{
  "head_dim": 32,
  "norm": "layernorm",
  "tie_word_embeddings": true,
  "learning_rate": 0.014,
  "batch_tokens": 65536
}
MLP neurons of a small language model. Each row is named by its layer, matrix (up: input weights; down: output weights) and neuron, and shows model dimensions 0-191. Each number is 500 + 40 x the weight over its row's rms, rounded and kept within 0 to 999. Numbers have three digits each.
After each neuron's rows, "fires on" lists the tokens most often at its 100 highest values on Wikipedia text that the model never trained on; "fires after" lists the tokens most often just before its 100 highest values on Wikipedia text that the model never trained on. A number after a token or word is its count.

L4.up987:458442530466484482486409550541458451527534448475580540529537482469503501519502530522587518489554489478557491535421573502454516458511482568519471598535541489493531483529486575576460445488500526486566535472538526531476451431438490475545520483457489549420504456452538490514446471514500531497416543478496462561572464554514498503489422469552478563510472483560486513491458514549481457449508483519497504460469492478468550407554500527466525565485505524427449478484512528531597521492466521527459399520553516517497461420548507436438454525498499477461470489469535444556510415539527569439
L4.down987:451554526433541452524441526523516497474411528496449534487525503521502490518495548527437468450496506498490555503552467567512476487509502501406508509448499473494494475543518469518440491545554402473481428610484475470468458537571505498463481444592455503518460500497532591495520511491496473502544528492491439500517524468540533484526507495516513500497520520489438500507493494451450500451447487530545474503464543430463486536510555458546455402462477473460530481518496461512597474560523515516527474533442477537500527512534487519428458439500524506558494452498507500502485558447423562514
fires on: "fer" 14, "rect" 12, "al" 7, "und" 7, "l" 7, "lu" 6
fires after: " p" 12, " di" 11, " b" 9, " trans" 7, " re" 6, " is" 5

L9.up373:424606525451509485572505479540555471521601497490438498472459453472472498512481523494517466519446478483527520492474417485521521486462454538476473538539470491474528482394520497430453490462522500441485517576555503460502517464502494527435492509520512536518512492522487464388520500441593485549522516503447470541436466492483486527515519475483464461570515459602541531442508461500531535554497439558508518514522594455436495473443495544537523498504513448516511443528514442482536440471498520522507428518490468431504492563499546520469443586501508524542430583521488493505524544548529490439
L9.down373:483510497480457483457528507491480490564484428495529523473543459499581434568417602479441461402509552559476590501531534502508453496494553488532491566564497485529482499451487476474503469519524451502472525465532457498540492501505451536519470491461484572554535455508526532519511549522439510483515517470507525432506580554520487485512488541542539470430594529430528467574462481443396558432509480552520472521493480519514517480505493463454509455510486418439500498513526505425524632500493522466438508523587503446411511527511448524475511483467506443474562585486464509551535455481477544549
fires on: "ot" 23, "it" 16, "us" 13, "ing" 7, "ol" 5
fires after: " h" 17, "sh" 9, "d" 9, "o" 9, "e" 7

L11.up849:417438546398489538513461461434476441432570537493492445499420478546533498450555470527583509495532555544519539438486457485514480507467518523486483447455573460600500555524545471520524449477511486404560469480518491493526497460452518486493592542486510531517482455490545534459484479526488532462521480530529516498529554487537538452429510408455500463504546517470457508549589462532567545502509402496559474482566544432534522532488501455488461501468555443485515532523514527541428562521487461502532457504478547463470507474471427532489530523528509408489515478498474512489517445550547508487
L11.down849:557472508465504491488545541567490543538459554463499508462462447486454501511518547428484396551537484529432523546559440499496489541445452485529499498509578568397474506464463574474469431490424506531450465557507525604548485555580528564520569474481497446504496424528470557520457456492509504401521442506499503469522457567443513413489514513470484472449551444512521515509494480474443539501527508501513539464543524548449450531520444512535521475500489457538566552491472477488530541452442478524520522520534503515469506531497449468497457463533493533579544463463543476518513522497482540541
fires on: " f" 21, "s" 20, "f" 15, " " 9, "p" 6, "w" 5
fires after: " (" 22, "-" 8, " ex" 6, " in" 5, "|" 5, "n" 4

L8.up990:474496510466529524462549464475505470472525473549541389508534478423497531464512524542494544472526500554468523493512501513531486498480540498432498569429491378516420516559495411504421453498535507450540456535460500531470487498548489494566546464519476499525478444561439535463532477497441560547508469564476503466479512533466604500534496528475542497457515500466412401495585507481502500537556443533493546517481521507465494485490509470502422573558521472479530498494473494517524533558531464470467448438507470519516482546512497416501484501408480509464488465488535536499508478448483582482
L8.down990:446471586494542475500495500512548469530514471440412542486508521478431464509524522527555524438489522510508498514460550462466525514485397508554577545495536513437468553518475486442543460472570472470513528516478526497553568506516491517508524498490535515492487442535550524470512588524577491464475519442441527428566462488462472440526570450527475470513472579506489558486451540538457481501483538465602511404558490588470551518437450539521525491448438497480513527514500446514440513459490502478460583535467545540454473546470522517509482447495493545532542477473470519396501521564539442457
fires on: "s" 32, "fe" 17, "ch" 16, "f" 10, "n" 7, "w" 4
fires after: " " 35, "s" 11, "-" 9, "en" 7, " out" 6, "y" 5

L2.up589:462481481524493504487463470598507511410522483518458566517478510482467526535497563498514533551443503516460472459538534510546452457485527501521541541553510527573400478559486543573512477571520536523513546441497515501530543473480505531495450502520460482549519474484476472536464508477524502523473505516439454444451441472467516532504489442518499463481492499483527482457536540451448538469495519468503425478493487484546536487513517506508549517523495457469485490561488447513501546518562486619520537503536536608509465501500517524544503414559477486438499470503565447586499535347432453501
L2.down589:535498463519489444402580569497530487513425536468498381540476434532533498500436454472503492497537446488501457480536454480513507523553482538425510408431464473432537468437513408402455522566476490554454532519525520554586496495546504474523515511517477560497475588521454503510553492489440471508511537397557498420606483607460499429496565534417574533486539493490529550547479456478510528487511505444528481522485527464519538559475462508465531516492541487530525526473467525512470556521448443475485463506543466495450494571510495518505458497434417517481513475494482565501475469546523520470
fires on: "\n" 32, " the" 25, "." 10, " at" 5
fires after: "\n" 22, "." 18, " St" 5, " On" 5, " S" 4

L8.up657:450545460458512419493485499492489435466440519454505481461501462519532521474535524540505541553496511506561480468504506480552528539529516463495497462473536523473528428462518535507532494435520503500561460561531557481525513472498542456522503575497565493493488516494560571511498491428536510540485417576495457420507572524462467551547520485496473511501502502468589481471444499598468508563481488537508568482532512519523536459554457500540532553474486424483581440443524515526516467528484507564564436502568520500484520525538508499425489542525549542464486578574503526481536589531507479434
L8.down657:598491522427464476565520485475480465447493520512504467517477472538466491503473560491552491496507560464530522504481534476453497484491458483493583516567440513484565446463470577468493498510475513493450518524510514526468462438506533588550461532564524576493513543432525497546492466413460502475523452447544516497577516540531434510545448535564439566505496453556497485499535568507554469503511570451525535441514533506491421486528504483497467537506539451521514495467502492460482504494503471490608538426571476478495530506506534488470517477559482501498480504527405433505559507543496476584
fires on: "er" 14, "ver" 13, "ot" 9, "us" 8, "um" 5, "leg" 5
fires after: "d" 33, " h" 8, " Ad" 6, " di" 6

L8.up81:461483516482501494557482483408480471489520462522531529475429559435539494522513488467471550508506498438507549446485457451535546444514529510539506462503471491471470547574477447488503489544595473469503480460556535505441545512543531473492439464510522444488521479539465449502504463476531537567477465470571532472505508437548536515548470442496533516495445483465491496459483541493431510520531460522491480553531492481539473585528613438479457516538489472605497487496518465399532551576585455633532485566470443447533482475530444497496506466515502485521494476501421545560514484575497523447
L8.down81:523476517528496439531488523498510427553495507410534488512545454543497487509537526541476448522525502530512510542467499477547532531510463573513483516513534543511533528497492532524518473505467483517411498540521450509480499522477496496494458546535555533533459468488564558419467576470438504487479481470485434473513470438444488521529528510481526477566536515420478534576461471531554478441526545498508506413548557482508539381486426414458527494474533481501447574571437450541524463541455561455414485439563570505555483567466517540488491490472501530454569499557462473462528529525607482509
fires on: "w" 33, "s" 16, "me" 9, "c" 7, "et" 5, "at" 4
fires after: "n" 28, " Bo" 10, "ra" 9, " S" 8, "s" 6, " Ma" 6

L2.up137:552521460566523451506421482535500551431556512566482474591462479537575556563440492536526466471494486458523558518548437504450595510501420451509504480502529455479480460538442489439587396512464489460488531526457513489502529449474585501536578436460451547472461475472495543489436431448480464566507438542530563533609533486548445489508468483485533530488505516470445512488497509456521486599488456578492508463486474493451521492513521535513468556445486512533473508480521566536547516533524488513492438496529558557504457520519444437494497489521473496512621513482469490485526479550479503488
L2.down137:449487512505431438459506579530468533559527519549503538572460431473498447516472500508441416423512525426518523502512509528465550457530423501487531489566503462554522490435512467423516511525523476519539397456516487485521455552494511486485520503495453549449455521477543506400452544528536460509505557475500505501551495488557495548529505456473458485521456540466488502510507508440517443438483386520459505503561478536444564568535489540438568530506508510553495442524543496524511559510501571528491482467460406495487513488454439575494564508469510503532485434472518483481540545544456438524
fires on: " |" 23, " released" 14, "Release" 12, "ular" 11, "tro" 10, "lic" 7
fires after: " " 39, "op" 9, " was" 8, "f" 4

L4.up992:520505464482480437500513523595547556467514505454544511493476531546575487556488456509620487463543564488570516476483515508473509480518489493540462492460507519573416488469514443433476448525486534497485478545504415554484492502509533498517473487491537535537477454489476543530484448497534496413485518449494485451583547527480448570472526501535517495515431512566450484437590503558512449516472494593605467539487444501408521509520390477506466453548487551521530470532440460532525487439484504546424543564422468516515473577525489505476472476460507508480477499547505508523463547461563409500
L4.down992:519555560488531472545554502484538545446472549552569564499581511426554498501455422483471540530478507517535474482487521521496490481523523461454512502551477565579516559450480583475555497515516443540548511505473498484502463445515470581495454504565586482535473519535514428530462547538508474491538482476547506504484577521422460480506581474545454529551499477520501466484524521535434523529481449460451454465479523557500474501532482544433503492487462374466454446574549529581488442496475486532573459485453463439475500531502467548488492452515488547542586529420484503569510465532477552448
fires on: "ur" 24, "k" 17, "o" 11, "s" 4, "ne" 4
fires after: " to" 50, " as" 10, " co" 5, " me" 4, " ch" 4

L4.up186:524555403466556457522550474488464524423520449449541502497499512475528518496491506606465532527508524522505420494505522443598522457515383499554509522489476484484535442463529555496526471579494524494486473531471436417460459511517494510473509480476489502484517491453491515513437519519536513456515460493523432523543444556555538474567468505480435528522491574471566510528595534463478470513441541454505560459388377420499521531546482508523471535481533503479533532457528520450467483550447527510486493458440515548477523504542523454510495503521463559510490551524481532461465492452484448499
L4.down186:517513491534549458514541540426480491513420470481463507473498592520500533435505465446554462477507550571506446503425476426533442598458485459502509464464446457433462574554456505503517534461469545475541486520473556476549379462568551494535543505484486518459525467491502495455510553440458539526529430565542486478491485575491561533543513474484519461516498490518558536510512525514472560489390597507510476486519486485518558597480496431481464492513460527505468562503429443494546527516492500484538494487427493579475491561487491533598600515450470475476499484541532446417500488477461490562
fires on: "st" 45, "ic" 39
fires after: " In" 20, " in" 16, "f" 12, "x" 8, " Ch" 7

L9.up966:510425513536499489474474563464516520524529452443468496539528474514475499477493403496489575502431506515516505501501525478456525494486508525527533498508532461491501467551503540463479526535490433556426497569480485451529475451470517505472513454481462534535507551422472497495437464516463467508504465442463532502542472448513536498509558551475502522550450450486486566517465496500485472545524382529459429510475527525528544496540497556542567395509547602480592507423535569515573521541486492489586544482511542478416467504590497435490500542505459499461525526462482437551461487545447503473
L9.down966:513589483507470483417490508454590454507491501494565488483549458457507441472420523477550495506528491429540517512493487515552485499466538528481489561547474483520471519552511466570498562468524560539422550492530433451473485500521473440510463505518431541436521557519466457483433473501512520520450483530426526512468464490493520545512474536523465452574457511547499455519448478445515462572496438496483564465436525534517565457500444470465537412490518536511522530458591481568508604513533487464494565519502502494503407448532506553462455453461481521470462474514512523517539553455505446453
fires on: " 19" 77, " (19" 6, " 18" 5, "20" 5
fires after: "," 22, " in" 20, " April" 6, " In" 6, " March" 5, " (" 5

L8.up457:489527546519416496500504458503459512500495493524551529491536489535509510478571564524577522456526498452505611532497529458477502559504519412515510504497524485448500488529545475582530457499514517474491497500529602546559465511541512527469446473495558514530486521565466438451470545469491559579470394537538514504580461461541437447446460489440536512513495424527483496498558453555531524513501486438481547492471468494475564597499570513460465494522492557523493522543490415441506506451575478473582480493494422531485467518453448526469523446451500467458389520500454511558519541497489531547
L8.down457:517486426547424476481443423492524469514475485507480508507449428526537481552542547556529450526461515530468495466476526501494497530505463457502514516518476512560485446573476531412476448489499504492545508480490448478525483557443499427506508476534552504458476465490453430534484531533546465518464507556497523473484461532563389579484549500467518494450469549511604461477445481534525491511504422488500524541457529523493478510515479606467547479512558564524463554443481521467488525419495494528513521492524576504476501557460483514582542550521483465512538534533584474430524518525527506523
fires on: "w" 12, "ir" 12, "y" 8, "ch" 8, "c" 6, "ar" 5
fires after: "s" 38, "S" 18, " S" 17, " in" 4, "o" 4

L8.up429:505477518496504492434582469462456478530516472493391497536487515480511537468476595476511553420470485537430516536494502529474484526504466522522511473432495550504506462488542430460504442509562543435516450463498543538492528532497487554443569496544484510461489489461561540470467454490492532512500514473522498467536530502449594505503463514451497542507473560524481502421523490521531503486485527473446522484479504566457517457517512519504501514509431524559555487450472569508586536479470499547466488456448492517454631504520504526507458471463505456471554465530360442482498506460483490513
L8.down429:560539553519435560504513527494431555408494463456461510489504431470486513481478482489530476458491486478518488452470471464526573496473534482451490481518592557470495545497506508471510517463469424485554455518506486432503514448434554455393503524579529516507449464531547508472515467510573509517548467513491537429563467525480555445492446491415458527519528491510475539539468463548410481518516525468588529507439525480535463537511546538463419451468502396506466486485518558435531470513531464522446449487514497528441519440469482498514433510459483427566546515557461502551525505453558513547
fires on: " ex" 30, "ex" 17, "n" 10, "vol" 9, "ers" 7, "x" 5
fires after: " in" 17, " Al" 11, " un" 8, " an" 8, "iv" 7, "c" 5

L10.up96:559502424463544537454513562519521491519430560569461544438489457480475583509554508541494510473403512474486533512517491544474494583490446506571526460519562463488444486502461478432473513492418545526455509490542500470526524485482471473507509572504452522526490542572451532498467454549419424475479447466471496545544568509556522513528511491585474499519544485526561521507560450544498512476451511443547475478507474557493450503508443607379450438482506471535508464495514476448545511558580576525506386500536510563503517438518472532394445512526450499469521480491513518511482518478517528500
L10.down96:448515482458486509473512501491474556536462520486461442520559551499547421471503539481454590488526486518496567501451542459547522405536543444482547512440495526567487535561477507569524484491495483514579492455513459476467481531466528533485454543554502469456462479526442457459472587492570601524467500505472479473432468465489537543484479480400394575461439478453454451552452511501409488537542478541501588514485489478539549485522537505493484510510421541478514432470485460473530468515464480433557476473525516505490446564458512480482531499562486550479497534552505614499504513524484499545
fires on: "e" 42, "y" 12, "oc" 8, " were" 6, "l" 5
fires after: " " 39, "re" 12, " an" 12, " Le" 5

L4.up160:482555508547550510502520443524544484488520510492492473490484443485472455521441503509543564444482505533516545505606513535452462435492543476534542543498480542546534522567469532522557534526474455549521534434515439514467506511533450511483499463519533519503515535512491509505434552462466551497504544483441533521481440501453446486491458560539559470435435463439504574527549481518517520544508511486504577444432460533397539489494462509532454494509534498458510505494534456511574457547541557471506543456483480579479491497500539519508504556587523447493479519503488462567464495404484494460
L4.down160:495439477479562485493453550537489458505489439564444456496490478527529492551593460469550456554499475529560433431463467516596526550487460548503517481464507470408481592503547490502462520488494557453495478530492537537578490474491486559486543527457505506481526529512534443514531436533474479543479452531522446517468532430542500513531523557458519487561517492535457455431458567453506513490524555481543522468492542487474493463482548443434493439501429511482479561466541496578491543524513393449507510578547450556435397487529458499478517513473459568457531509528546491518484448482550549530
fires on: "-" 55, "\n" 16, "." 9, "^{" 5, "|" 4
fires after: "\n" 74, "." 4

L8.up627:502559456580502471528496492405509552543441468522541402507413522482426554535485427521510537477564486466508509463440509465479494499469490477455522496503582459551518578481507493474471527552520498520459483520557472454630439465542496545445485593477490461466492532446483455498470439457605505493506463476449531434542463472500488432487525583555492475485499484476522502578506541516535529561428496486498481438502457493440492526475480514509485509537557544487414484495530568469577543509540451457469498424521474464521499530554544483531513494444409554458478494480521434568580485524458478500
L8.down627:497521485534523519484445591483501521514521491478463439486495446480497496521537449511513493515517440448597509503520467523459529510453541526484498515475422543543454507513529503470501548443590499482445536520475515452449503523598476479502498476532470529542598494461468510569465527463546571574426470473466445511443463486434524520448505534464445458480526491510524486507432533491490505526463421484496539500411471529472540503502475508554517498487582507561535551466516498572523641498528465472423544502441503592493508474469467577447542414462473455486529581517521504499518492459416459503
fires on: "and" 24, "est" 13, "ce" 11, "cent" 7, "th" 7, "ter" 5
fires after: " " 25, " st" 14, " F" 10, " E" 9, " f" 5, " St" 5

L4.up990:506507455521560594536541461580504497526431447483485503488460534527549463553512547513533561564481453525533503509537515510526542510503526531469472527492495386553473435556492504503515466545490453549534519541446486494468583451499558518481499489456563518576471509583465459562452532531448572465407472449479564468501494522481486552499477499478459544465432536500534497521479537529467482474473477506483427487507477592514483475483555459509479532519498413509498484526492532485539525583532446556576431478515490539495452480519490451454563518476497540512498504472466559544452474483483464488
L4.down990:437525509524513533550519436565451492546458451514555456499457572499594573494524453524475531493458452517475538560563530499531537592520607487500481492557538534481459506479509473445415449526523548503515545619490519478504424473494573458512505474501478440475528484480490539484471486506551474482471518504475518456443546549457568551493462519534482499507509560481525486546575406493513471594491542489445496496501511484522462442520472503544492468490505507398469472479472513512457546509499461514461527533487539523486472601503476497511556512511492577520469471450514494444539471543484493424
fires on: "'" 17, "." 14, "5" 13, "1" 7, "7" 7, "9" 6
fires after: "." 34, " " 19, " St" 12, " $" 6, "," 6, " d" 5

L9.up573:545508436445553446536513544458561489499489487442513461480554430498451506475475421476476551480494467487468475493464447442506516543543474519553548493579499436517488465493508484569505498519496494502460512534488518466566557445551524466504485399548464532536498529438437535538506484462472517478515483482491494502596449508490508511482524531523428482514471490518522509476477433399435485580492463538500507488530448497428503517458410536503499501532495492547500606505514547501537580507496528579533484569494496508527488553558510465464461549440454436435528504429501413566483450515551500477
L9.down573:496493537578487502472552438486565517488458533531429465497460506497508489478498457463507488515435514537505497553502550438516526528510568501413427533477505488545473553591473558519451456579466500494487514440497528545483461497500495491532482588515459527445479498544475463515505518486511474523533527529508472438571485519491539538507476529455482479522500513499444484531438532440547540507551438454544558471496581520485465458446534569487491425497600477472452515477498520463527512544500471499428621512547536560497430505509520507579452518507493550484456497513454538450486570458581485442
fires on: "\n" 47, " 19" 35, ":" 4, " 18" 4
fires after: "\n" 28, "==" 15, " in" 14, "In" 7, " In" 5

L8.up638:536516503517449509447486491537456553484447511520509512341490479520473506494484508492621423590512515516469520500489454514511480431534538480474510519478541589564405548418496533436508550522473498533477574518463521532519508496490590499462513553517502489515507494502495476478522510499515510513465512469454457488481573494467517549499482486506544575485447444546540458474536482522443522550554429531474452466468542484395559530488512500507442481563542475495446473530464477525507520508504496540489527469521516456585483520434547546545605533428549516501477548454509488431469568469525504451
L8.down638:519442496522539503544493486510537525412537493545504529535574487547494492462548531530459487410481559513551511567514494461462533516505563459491516494501487544407460490447469457481539507579580486534498535479471576479497457539433426526560489502542574497550504503589513484517523480547609520493517503498512554525495469511461439486476510414479553499499398549473492506495467465532472448545528529538536558398466548539452530578599423559492492529428535501439563486483527510496523477470476519444503514450568475493514554523567484499483501458534496527470462524475488539531494553505510492506
fires on: "ci" 23, "ur" 17, "s" 7, "en" 6, "o" 6
fires after: " so" 28, " So" 19, " to" 9, " fa" 6, " f" 6, " h" 4

L8.up739:509472518452505547516433569504472463485431550387481458474512571502471480480460555530511488526413509510466515455537460487505419485483544500464487487486498545488439482462523486475558439545537526512437545484503502533489509586505551504477450423436501510466554545557394526483492517499467552515487502504579550500507468522489543524480476434483520517492492587551504587452559567498512521496612531555473490483503522518452468464515518488538465610514464460427489517531520472504527567466525453527472513477481491456505503518479502431509509500448509459505462523442479465433496521548507505518
L8.down739:503548524502435426499518427512534534507512420474498465475483513460469519504431547529521502453478519543458497588504493550543511525427538448436471598486480465432540459483443496526480459519491525479508505520513540446511510579504471485441489527571464453468514516482455447512581493501500525571536517508504487505498528543569514413492572506530528469511497490559487516511521467487523514527519483566477445495499499508541456466438542560517437560478499542558528428480556441425501561450548575484483522479516462478540505562560500484417424503545504443514512445465506536528471472443446449471
fires on: "s" 82, "f" 5, "th" 5, "e" 5
fires after: "s" 38, "as" 18, "al" 11, "les" 10, "is" 5, "us" 5

L8.up577:528487489482481463501490550382512483512494613414503451403529551548479438508531501468457471499528476554490502428474499548512443519481502474541551472465507570411436532520466472555533432495524460552483542569443495479566463473498518364467498522527534471514460442523462505472520499461491538523492509506473517491450492498538493551463431488408541537471568524528506451468505515484469512482509549557514524526434443532545472494511524440469528509578469475553506503491503520480486514512548457509510435606528514577492472543547541470412456501508502462475470528379502517538527517543507476491
L8.down577:547508541567452419478515441515531575523500531478545495511507481506552488451477471511550489562556504537451524503510533506535573519478531538502525512448463516505434509485502506528577563463487453455492478504584592574440526528452543535535518471494523455466544490480522455451547453472470526533471492496569569509435545428501424483502491540498579574475542559507545473532531469463478560515525524479496484550473508514449502431481476527501496523519525453481458518482453528503431426494514563450513439509557461417510522516440595515496500499483491517550492508588522504478507471507524473512
fires on: "t" 29, "k" 21, "s" 11, "ult" 7, "st" 4
fires after: "s" 32, "us" 17, " Mu" 10

L8.up909:534495401520480472499540504459479454462437525523450485488486452511461489528528507441526519487473507512475502467490500473514556455507457546481493497475491522516520569496515480443485475545518568516564523440527432519513485571530473523471548514471658586513490459533460494505534406535499500505582509462506437358525522544480545570520477527533451470500448525540487537509470511464498502525569506507451522430450485528479491533506526487520435488516455425482511483553483530530465504480452452530445566537490514460524456516496503514511611518520513510463485455471577550553517532492541480490
L8.down909:449429531557546575513503477444502576445472529494415478542438531490532501481607528518536440444517488472505518495488597495471505489478490511516514560481483439561415488545436512527470469448507443444579466491483561551512541473480449581564554505545426522478539494500499499460509562550554481562495498434444508539542547506423422476505488452528429474471478561468467520480509548581512523510414492480431509498559466586479460478556495509510560504496460482481491511559481513495466558509532419468505516494502447539482511493538516565471485484515470536510462555527435562453520528464533534474
fires on: "th" 17, "ci" 17, "ur" 10, "cc" 9, "f" 7, "p" 5
fires after: " so" 30, " So" 16, "o" 15, " Al" 4, "ev" 4, "im" 4

L9.up416:479545509545445525488435492504549494546472419527526544483452547532490494450521545425435554501546485451506542422487489488478364474422569508553494597536524439505436465482466453401478471511523538491512526405481518448475487507517501509534496527474447468499517489474430550457462442473538499482482518395507503511535518496505482560495487504441501469470511483540480452501527535493508502555544516512510434489543516530485493582539533466549554503494434506551478458468542486506537508574541511531465439497530537470548485560516561556506452522471539494476477514411562445497509557505438525482
L9.down416:527525517454527428410567533516465486478464506496433405526499479500597451550524514545487543472468521532588502557575477535542493403522503556508472525454396530475460508479475534460465511523478525488444482496517425546475518457582474522504486448555527578566539494517536452500499495556521482525543488501535496549548486483511499508465443542474479498481486521457482516542520531506467533552508529428471478428505476406482461468482468439558481540467545531515468534475548471478499513526460574515506527496509476532452506492487340536445463518567434472503515521544488529452498551489473431486
fires on: "o" 19, "d" 16, "s" 13, "und" 10, "est" 7, "th" 6
fires after: " Th" 16, " f" 11, " Bo" 10, " F" 9, "w" 8

L10.up76:512548488457467527516541490528488534482549486459512502459553490482453512493452513486446486519506519466529493457630515563512459502467531565518521458500506505502516549457495436529463526540492474455411492486488488558532453356471494507538467556548488524442515487504508483436525498428527520568533509505573515487547540528485495535546490483502507430429498457534544568501538454562539438442449519494429430409501480405541507502501486546461576538455516520437495501473439511446499476572483510523608559516513521468523503501568474433479478445484474484540512513490442478502562500524524520520
L10.down76:430585424549474554477489485468500485495484548560522465496450507488537526521451576528532488492513467480504455467493463473523498493587540554461466526515536522513523409553592442447535484519523560500482488509477487540510482551504464471526475476529480506544455482519507529445556532461547637513522572541494456479481494493485542430498473459484461567431525478515465455497526562566390530470470568504593475465502533527525498466442437483487460560553538470517511534511420501507517506540535403516514551484531520500484405459486486487478428503512452491520453511459466540501510545498497453465
fires on: "te" 44, "ro" 6, "st" 6, " early" 5
fires after: " " 19, " the" 10, "==" 6, "y" 5, "T" 5, " at" 5

L4.up950:547489528560510490529470512538532500407511524496519586539497502501501488547569478450487551492496569556507527544535558592468537365498455522488488422545467454575511488465531516523502430478438539519474507577443518486525486486507478517463521431490509567519513548460457465527456544468419509494543467513539484465491476501555470482451519527549486461446490477489511506471479521491513466499501538468539536544479509488512458497544545493461506547582470459512463465468549477537496464484479526492455439485530467495456531539551534528497520539529485552538534472445542418542486466476500475455
L4.down950:457528498536518503578508543512512462431402514494512551487519502531547513442540559468502444471551523530579440454531536500487478524502514511480510462462488534462491522515505490509462478512508589476468492506389485517458442490510606483460561499512507508543491499447462406504556568535466513441510510512521489484455485421486547470468559508505485469501523425491532523488465500533499519566550401464472460564515562474491560507505538510457486496493461540531388540511531489511445483558448455501410487590508518531441540545460442478504485488442518525528462499596546435479530549526562480534
fires on: "|" 79, " |" 19
fires after: "\n" 79, " " 8, "." 5

L9.up321:548480521490603490538538469507353481456470538502479500516533526535469519583485446596458534440509503494539506496487512542521563446492494477593496541432449504467491502470511501484516518498483577465534533521551427487518459460545493569399482433403478485487569487475471538514480514511482552486500455475521533523503530516506497528495503519495503523479492418550582478541497523501455462465483484462488576522477519509453563538484465508492422555519467508592577530479589487467509475495544434494530492500500509508477520556543509445564455513455484530509416518498492540486452508500567542485
L9.down321:472492511415494521599461411493518530470458512532457484433523543516503449488419515400548545470512502474500531508493489491537422501530537519475511419432562520505442514475520483468485523413521477544491493537619507514474547514547503568431456462473549534498527526485564483473520524438528491479530483526530453471473426494452501507495506433498467507554532511580486540451557488469587499465514515508434573510503553483451483515564540496536447513523527533602597520483434519521475551442497476464589539489469511512473493518523487531523478477505439498485544440497574512516433449492463488497
fires on: "st" 60, "d" 18, "and" 5, "ot" 5
fires after: " in" 21, "ve" 12, " In" 11, " La" 6, "cu" 4

L2.up374:458527532457419527551454530564501553445497526485490628469486544548480551526556484499489466516507577499428550480526493573487492363472472530514539472540439519518542418463433456558537465475534540552485548506537535496545460463477464474434480485541476507521493455538456550475424487505437559488514463527534478474451530512483517555444497449497453450483518436513525495484505473485510518527502526512531500554499477588457501539519517513499486441528483487513513537514618551506530460537577534553518588523504583490458512461459521554512526468510473450528493503472507505562502429476506428509
L2.down374:534518466501514481489494528544486427531444501476511442424475465517500559479454478441515446488483562580498418466486453462496539549490574434481522519468501475504514548511576511515452511517471501476500450460459409486479481627506433481537591483499502524498519514446457502540510496504481519471482601423501507508535465509497452459490528555452474496527466482490503533528510485533507437507563521489491526481541569444479537550505519544403562520419470513533435524477507512552456521509481421555457481572541468560508486543590537455515466550477427541505495466445452458478540516483565589468
fires on: "===" 40, "==" 36, " " 8, "\"" 7
fires after: "\n" 80, "." 11

L2.up715:516472502459420517520459543531496499520572500477488538560508551425550512482453471515516477477455488509442524519612516528518483513476511429502474535541468464478523499529444496573511560560567474479512547487521489576495555479493495547517541555508513521509498518541519509502453478453388482457521461527445582496533517401551499536540481492525443492428498502483466443504535502502504454528500491518535468521561459513510453479515485523574501531492546502494489455543463579480505444505513554464531544499506476485500467459521555548515505504482542432559493448480505467603558550443441435462
L2.down715:569492447551492514430495446471539465554403509492520429453465472479476512531461475476507586485516539475475458528465465474514577502520504523527515421558516490502474463467503442508442453508489551472554542542451474497494545482533499458530493503473553490444539545568452480477489508499546533543485457423493573450511486530512437479509528500506538533543508525452537542466457509551479528455476493536524497462548570486568572489442557527505534526486468467521495458490465495486510532628453436545527606481468478556511540525487505527509558514507520525477495510453425497453401424547443540486
fires on: "\n" 29, ")." 11, " but" 8, " However" 7
fires after: "." 46, "," 13, "\n" 13, " Du" 4, ")." 4

L4.up311:408490525513542534473522512459569515504478511489502528519476541468525589541551543501500508457527431551512483472457492479450448504535513488499512496465539480522470480490437517459473504545497497476486446549566516482567448504536528493538509450426473516507485522504543514499512522519452525554472401490578499505615455530457448414428491508490481486517523565518551555496491481547460524529439575454571442500540458471525468513456484507464506523531523457498463433510476486566553626517506545506475464495523521474502488437540482489513411485440474462472491529557478530491474469385487502449
L4.down311:530502515531552502430533468446497503479465503536530494503511587475510470425444545490506426508546523487466485507463504422449476467528539492475449535537505483430527605508589493457439570437465491571527517539480553523498453536459497512479539506464451466490520501480476411566536537549501526489528479561534523510476509498546473494499528472518550462498493468491459525474541483490521504489475457499567496477425506511477528529550506499515451477407492488520447512557537475559474462504533582413489573480414495477579552533520518477558502510555424560593477476530457430460500529494499559526
fires on: "am" 25, "el" 16, "town" 11, "m" 8, "chi" 8, " village" 7
fires after: " " 28, " D" 15, " d" 12, " I" 9, " the" 6, " T" 5